Part of a small language model's weights.
Size: 13 layers, vocabulary 8192.
Architecture: RMSNorm before each block, rotary positions, no biases in attention or MLP, untied embeddings, attention and MLP in parallel.
MLP neurons of a small language model. Each row is named by its layer, matrix (gate and up: input weights) and neuron, and shows model dimensions 0-191. Each number is 500 + 25 x the weight over its row's rms, rounded and kept within 0 to 999. Numbers have three digits each. A neuron's up and down rows have the sign that makes its largest values positive.
After each neuron's rows, "fires on" lists the tokens most often at its 100 highest values on Wikipedia text that the model never trained on.

L5.gate16:520528522467474480511476514483498508529478488484518509468462461497459497478473481458544551502487455488490477519496517443521529499499502506474487487490483468471515511479525523575473433478520461493554482536500480505481490482509489518468518517561510495498553480457524502490499470532543505538517498501462505525500525482469492514528549485468523489485481524490513509513527465486506487504509528499495527485522522474497514477490539514532486510550520501464499476518517517532527460557510504492504501503563507534450495499513531515509537502469493520469515507501472485510463499499511484516
L5.up16:532505523486542531487511465535495462495477519478516514468456445499495535504546461522535517440505491475489480499513504492534478475510488547510509467509498530453476483502511521521492474511495500507491479491460512497485527477538493533482473528497520513519504508458530513450514481506516518508507491508487507554458448543517462477499520494521484469522496487471482519525489517523470504460504493464467487485507503457519505516486507502534493494518539503447551498463512508466515503501511516494495465517508524463466504492458456523536473531449548532558485529521536481483488492489522521490
fires on: "g", "h", "n", "r", "'", "l"

L3.gate106:496547480460491507515461463546514503508489509519510459483503476506497481489508491531478488480469502480483488587513511500496522510501496471472518494516474479496441510497469532512486499522510501511525482488512489450481499460475454540511508469492491517505519471497545508475558497537515486483544525525491501472502487514517499469468519470502498508552480543493534468471493532433496527494482529510532475506485458501468537544458531502551445507479497484493519560530521472462486474484523498510483478482553516510520492494525512525521505481527525505478504452494513500504484511508491504522
L3.up106:475486508501528532463481448536489498498462509515497469475509494545463507478517475506457478504483502527460488524480509498501481499506529463455456516527475494486474520473534527488473471517495504510526515495518464454504511472484468519510503447504506510491461486509543505471518497542496490445520513482490484497525511488468468524466519493496513495484507514503517467493480560441487556528464489500522479502510465506518517524480464521537500504490517495487517505515541527465465491497562516528475472504558491525561479500494483485472505490499510472455528473515491482526494533494439500535
fires on: "-", "r", " |", "ment", " information", " candidates"

L6.gate117:486492496513520512511532486535531569539466467498456502515462536494498535486512466500501500471496493458491493492505476499468466520474467464530543482497472547465534529514507515484533509492447522503498519508489471534488511481535497497479535516518494505501471506485453484518521432488474542490506525462506529479548520473500510503487492516512460530512486469516517490499517536481491460489523503531490533504468491508472508476488426493487490488515492476496489467519479536488493506503463480476550488529473508516507445542483518516536528520509549487470529473495445468481484514494504504519
L6.up117:467472453489504505499524526491505520456483562513489495542498506518507541468511526492493454489524533480492486508475459472463499469523473491479512472518472490511531525513515487517503485547500450520470497556532491485505503481490489528530481517502482504542507512484482556482491497514515478501520519527526491514498503538482527487496542492554520500470494490492495449474472505505506537460437532493470487501469500505484480493492477442502522507526521538483519508566525524487495442523470496478456483474483504482511510489476503503494511484498510525490446486489519469510515504429483545537
fires on: "\n\n"

L6.gate237:460503527547501560500483485506501518513445501533482496511479530523551443450488517487539525511499510523493492515518473482474501533477514528471475497519505499476497497510518441505467502559483482519537524517508503496493501482528523490496510546513481473527482449528486467550537518479489505510517497451480536503520507486508522473458502497527506521464526514513486532493466491529467509493534536495498505509537535525499534498492466496496515471536509501500527525532519489499472493506474501451472512504487528478518457488451542531517563531505497478479509510490508475529481463505540551509
L6.up237:502545493542543512495486479541519492531502494457441512485498482509520530499513463443435478503485491455498467480492482457547479552493512523493457496516506507496541506472513501496521495545435480493502504496520453472535520540476524484515510494486495530492451545457529493495503476507521533505522536481541519494491519518517509507552463519507499492520485498504524496486528496507483497513492505527494494531523459478489475473512508524537480510466489440487461477517513504471480471532482520492519486535495493475516475518481519494480460541496509463498461491487527458515518543517528508514
fires on: "\n", "-", "\n\n", " is", "|", "Personal"

L7.gate251:517549485494521471539522482515490540529488481548495495491510513494525505474490520525496453492521502445519481505492495504487500528515505493548474454521549547526500497491450477515508522491500475521457444555504534464517516469449492479500479517475490502495447501523458496504525498514483497521503455485529485485501483540529475463539451516554503500516514496499496525473505563531493521524519485461459512534498535477495505501455483518472520505467492505497475515478517448516513486500497456502493461503505484505526440487486488511500498484480452469497489535500478508494504529525546504504
L7.up251:497481480501469516486503458483524492471488508457538505531500442504484514522510509451500527485508469525543513532507515528524494505498466470480455478522512448492536511491486486493469502512506491553498515461537490483522504515536501472474509500548489506511419527486520476485470502496516487470493470489455507503480535516499484477514457474491492515553468500498519493489487471519505528456493484496505530562436496491505492525497543487511545486530526529511486515497519525482459511522505528504489531514502465489536497515541511499483554535488512516526507463529492455476518487512511444536
fires on: "\n", "\n\n"

L2.gate25:553502445498481552455484499510525534531501485530530537484522526501503478495511488470487494510489570523506531478482508519511513482497493524499489514500460489525497502518474503486471504539467507533505546511479468468560521454538451515539491471480527504464482485481520513485507539498487550514499472491468529483488485500520516477496526513531535474528491481514502520521553478484488476524497500506525557482459494542474469475472512479505527477464511529480476502522496528488519500460492512519510498527459509506497510444519516504468479514521509515528534462487503509494473442535474458488
L2.up25:542514423485484525504432533521512487509528503527469478492502552500507460505515511443495486531480531513488545506475542485473471465479475486465518510510460495507447539511509484468486467533500485535493482458483506480512488468499500495483538451465522494514531542521483476464505552500517496514467494529474481502507504515505521479507455543532519496518493471498548510494537474535458507513495483520513507455514481512509511515519505515548499492489518499483500511521533511511522491468516543508520499528505517497504492486467530481471503502502520469521471494502489543539476457465455507469
fires on: " Democratic", " elected", " Liberal", " Labour", " £", " fellow"

L6.gate208:474491501484505450508537512531441517494523516496514522492478517512459527450506511497473444514473478469452501527491511476510527486487514496501492493521479509486518475485529464464531451496497506498522502528540472438521540477466542478491527498472554518449490539499513473513451530482516473505517541512539537478486479468507507506544539495487510455497497529510510528489513522470495520541525564465458493473472532488502538486501507474521476521523501518486495474525495537488486519482550520494474492484507461521498498468531488542543518511471495505470490494485497476492516475509505498510
L6.up208:488487478436467488495485515484476494510476487501498521520528541453469547460520554524504470473521465468495535552503493494503504526477546526513512535491479493524517505488563469487506506531490492501497509549483502435509533460526519523494500521524483510517471487512506521532516494498535464479449496514520511524482482509493526494462519488511492456474478483499565488448462496500496473491460494510505528544502487506501535460485501451522468508502496502464469537509544511457485468559532523497524510474507526499480483506479535515484464521462503507496503488506496527484523493487480509502
fires on: " that", "\n", " which", "\n\n", " Date"

L2.gate99:498480481508478503515475488478544515540540518507541504484497544499498505544521505509515535502517494550508448479527476529503504471508505547504496512505487505484510430529515509531525501556498514484500491519510507506520502528479482512484499509524522524483541475535513517530548534526527522486460472506529485486475430534515468508463454477516511496520525519471515465505482503498553476500471499493486497512503535542478512496517480555462479455507491465519503501457527501462482469490491486494518454512503501519465496492522458485542457493551495511512522517518482439483490489499528510459
L2.up99:534460445461521516540479529530513493468509518523522522531478544500552505471514487482501544515506474513530479477479515498521494520459526504497515481492492477532486495492497560545549499547484494497489500522532512501508495485533544491464506563497511517503515526505516473499553514531504505535477467524454532488505513500455486507468494483501517487513570495472525507472496478512508534512515509497483530519480489537484524538527443507474481510468468537503457481508495511460531481500532500514505509515464477504468499496523479542485491476504485507495561454499470473500550500504492494503
fires on: " after", " announced", " contract", " reported", " described", " aim"

L5.gate31:493543508512474463472451539480502519481475486509478492541508505504505521528489511489484526447511520540522497507501477511494526495508469516547532507471520481474492480529503489544528486531506480502491465517521521552480487486511490535466517447544493503513496472512543526468483500502479506504507478488554519512502528491484496503534471522503468561551491472452524501481476549506476478517490511437507528518508545511496553508528534504525515480508498513523526477457499449533540472516473496464498515515507535469517493495477535523534503472472502463488495494455526511535509496521510486455
L5.up31:459512492497457461522574484489514544458481517516518501490486513494474494554531503551520484483529445499465516528476513456509493502490511464501510520524539477539481523520498518534484505507526482498537491502512536496502446529485547480523539471495507496463487482487482514490486486517497478525478505499502476458548491483460535492522473499439507525518500515491482439483487497497484502500444477507541532511487459520476523464450486488476485495518527514508521492543465476505505508445534496528496481509504483503502462462479495506501509475504502484505525528506486513512474471472516475442
fires on: "er", "en", "g", "]", "y"

L3.gate181:534523499497516523504475509493525464447491533518501489490492530501505469539496493521464493504503491493524468459543558511506521534526498469483468535496535538503508482464531475511509498525499535489517546502480488464474499478523493526528475484501525503465475507534529486480492504518507458486512497453460509496495501460505493483490500470508510528496456482510533516501518497501519509550516435475486510532496495493518484472523484532524519529501564491454500518491505536552486461567497502483459486545527483540518477457479540477477479506514538522510480535550510488532534521481498519500
L3.up181:554546499489461499483501500510520537449470485484550511490530546502497495509505511499498454482510502517497496472529503520485532448526477485452547514495525473512477496511502503518428501510500505498549526487514500437516496478497472559530473505495531494502521481534486516474493496468484499490528521489461462511447492464502503461484486516497515507497444501504561485469533458495480511492498460497483476521531504501515510473525500502480499525523524473494513521466527523515479453528501525489442516532522493493498470452471497469467479512503524494451474477480487494510499491486542536494
fires on: " United", " business", " against", " community", " living", " Liberal"

L3.gate142:472502500513503519470522508484500441547490513516518495505483525498516527485530482532510473480500497511490497492537527445518549479489518491484502495513500456488485490482507475504503517518513513485455487498469491466469505467507513509497499492514540501527467520492520490548487497505498495494536490530508509550487475485533482505493519531498509383499489472504479509494474559514485491477527559523491518465493496496472543557489511490503457504514496506495486526509493532495481497470470514532497515491501544511464526473539480507504475493447554505461556519483531464493470556485531485524
L3.up142:500469503493458525497494487493521470531499486500548506498516525492475538483483473528546500489469507523483502483546531498531488513509468475504546527513538476499501533443479469498473512480519506493483482451488465501494505454506468502509516516497522493543505510469532471512528527505508505519509491525501535506495510505526492487480543513539529406518516514527500528505459544507449527517495535476517523478535476495517514492458452509511467501488505499506479507507478522551487565523479501523501512475497493531520503442517492548502500512500488464481536477503495481469475531473494494566
fires on: " round", " Championships", "finals", " Games", "final", " final"

L2.gate187:484473493487534498528499520521495487539504487540546520481515484509500481511527534476564498455516497491469541470489512506531497509504500491474501485494526456549495512500512509490483535484502517463496488497507514490482490473497489497511460474503491477485524511492467516540513501487491495520511489541487465495490478518534517542521512545505469464512462551549457503465483493487509444506486512520540512496521462488518495445469533456486505490531495518485531511466507494495480484533521492514497565509479488447472531457544508497482523506545496551436526470467492466486469479461517516523
L2.up187:456455534489549468547482500541460472525521499525525520508474506505487447537527514436523524487531487490487537465502533508557453501482481487504492494496519449530490467522512491478510525486563509504452419488522517498465485467501486528511465485492483497517509518493476500533533503497500486500487506513525489500502487562512504498515496501508475495525477533536453508478505503488495502504479503498557510497517470516524506469514505474473498491525489509491505508452493506545506482525530488516508533482502487480543529479502530510516497479564476525450518501466485465494495464506490499526
fires on: " (", " MC", " Comp", " CA", " GR", " MA"

L6.gate52:550498508514502488491488472468500482491518509502500497523439474524484495499470473528486498486506489512500534560491504485448482496526462508450480486504523457475504495492521492551463479485487493431499522494492482500494467494497482483469467498500484543486466512515461485503525506495504501474566523471505514483486497492504461489544494512533495553493445511522485511517454479508496480489523465485546530467533510498515486471473499522488473492525504504496524473484494480525522503489437511435543480547521548494509506444498477491439507546502526474518507495504486484488492493466479469479
L6.up52:509513511490499483510500522561465505474496505489507500456482486484550555507502518508443525505489481506514501537514494510479572512450503486465466466492481475513484513528541497506487541492473503523504514519477505490487532504472553518520479484537534511453488509483484459486530534493489521494527487525490509488475503508478489517475474477528509511542480520542445503491463486440498480466526494511526484504497514475537448475488543493465516483488559505517491504474497452469526506522478492508496523471536492531482493458488482506464495493491543463517478490472555503510529471497531493469
fires on: " States", ".", "ian", "stan", "a"

L3.gate140:491503504514487499527460454560475519478440552516482498518487482517509517491484446533484477544492514470502439503480522530542524492471484505460520506474491528505498533552490507508464498515486454525542517510469489485506547517532472546472499546554518480538506488522518515500492508502471503494525511513470493493515514514486511516477464474485509520561522476482461502466513497493499525464494502455491520471501455501512490499511477495493525514525510491514514486480537506526493533446532539535530479500525461470481476493465515499489476523465504475518500459493534463480521505520485489471
L3.up140:479513457479484523493467502513541493515481513484450437517491519519479556519529512491480500547485512479508464502507559526504489526529522510539483507493522495442468529492532504504446499474490465497490510444522474508510542515504518474457490515537500497524474516508516506489472549517489461482506516516499472542485492486472509495508466499462499500533524482496479513474484520490543496483489499509503511458503488511507482505471529494513499524532575501487472525519560503545457519480531506508505524493520484456443526539497536500499504500495497472547489533504541506489515522488454525519
fires on: "ea", "ren", "lis", "nis", "rea", " Les"

L7.gate56:477516479489545476561527531494501492446497521508492457481514522513469516546511494475502488530510506566457492515497501511509536563473520525466507502493490498537571522481532501498442496532529535461496516549463456512525489487522472509515522490509512514473460510545545525534494520502480511499505484504536511491506516514487480501487514524523500497522487481532504501551478483520518509531501524464517524495502459490502538484516443520507468514497500502500535515534513557516516484525459492460498496504520540489495487526496504495487519479496453531462539527487502519504533497496534501527
L7.up56:534487494500480501486526507518501516435550472502500485506464545516513485498499511489504508496526521474539473466502471540477475465515497469480533463461488507538487499464490546482529530468463486524526524508524548488558493472469487487480528475480491514519512488473518501540504491472500501504488489514498503532498506497518491499568475486483487449558513513484489506488516477509519502487530511490484485525432469511503536480508529473514520571470494487540472486462539468459481482489499525497523455513452452483522509492533488510487503485519507541476495457493472478514518495534498518516
fires on: " L", " l", " del", " ship", " d", " D"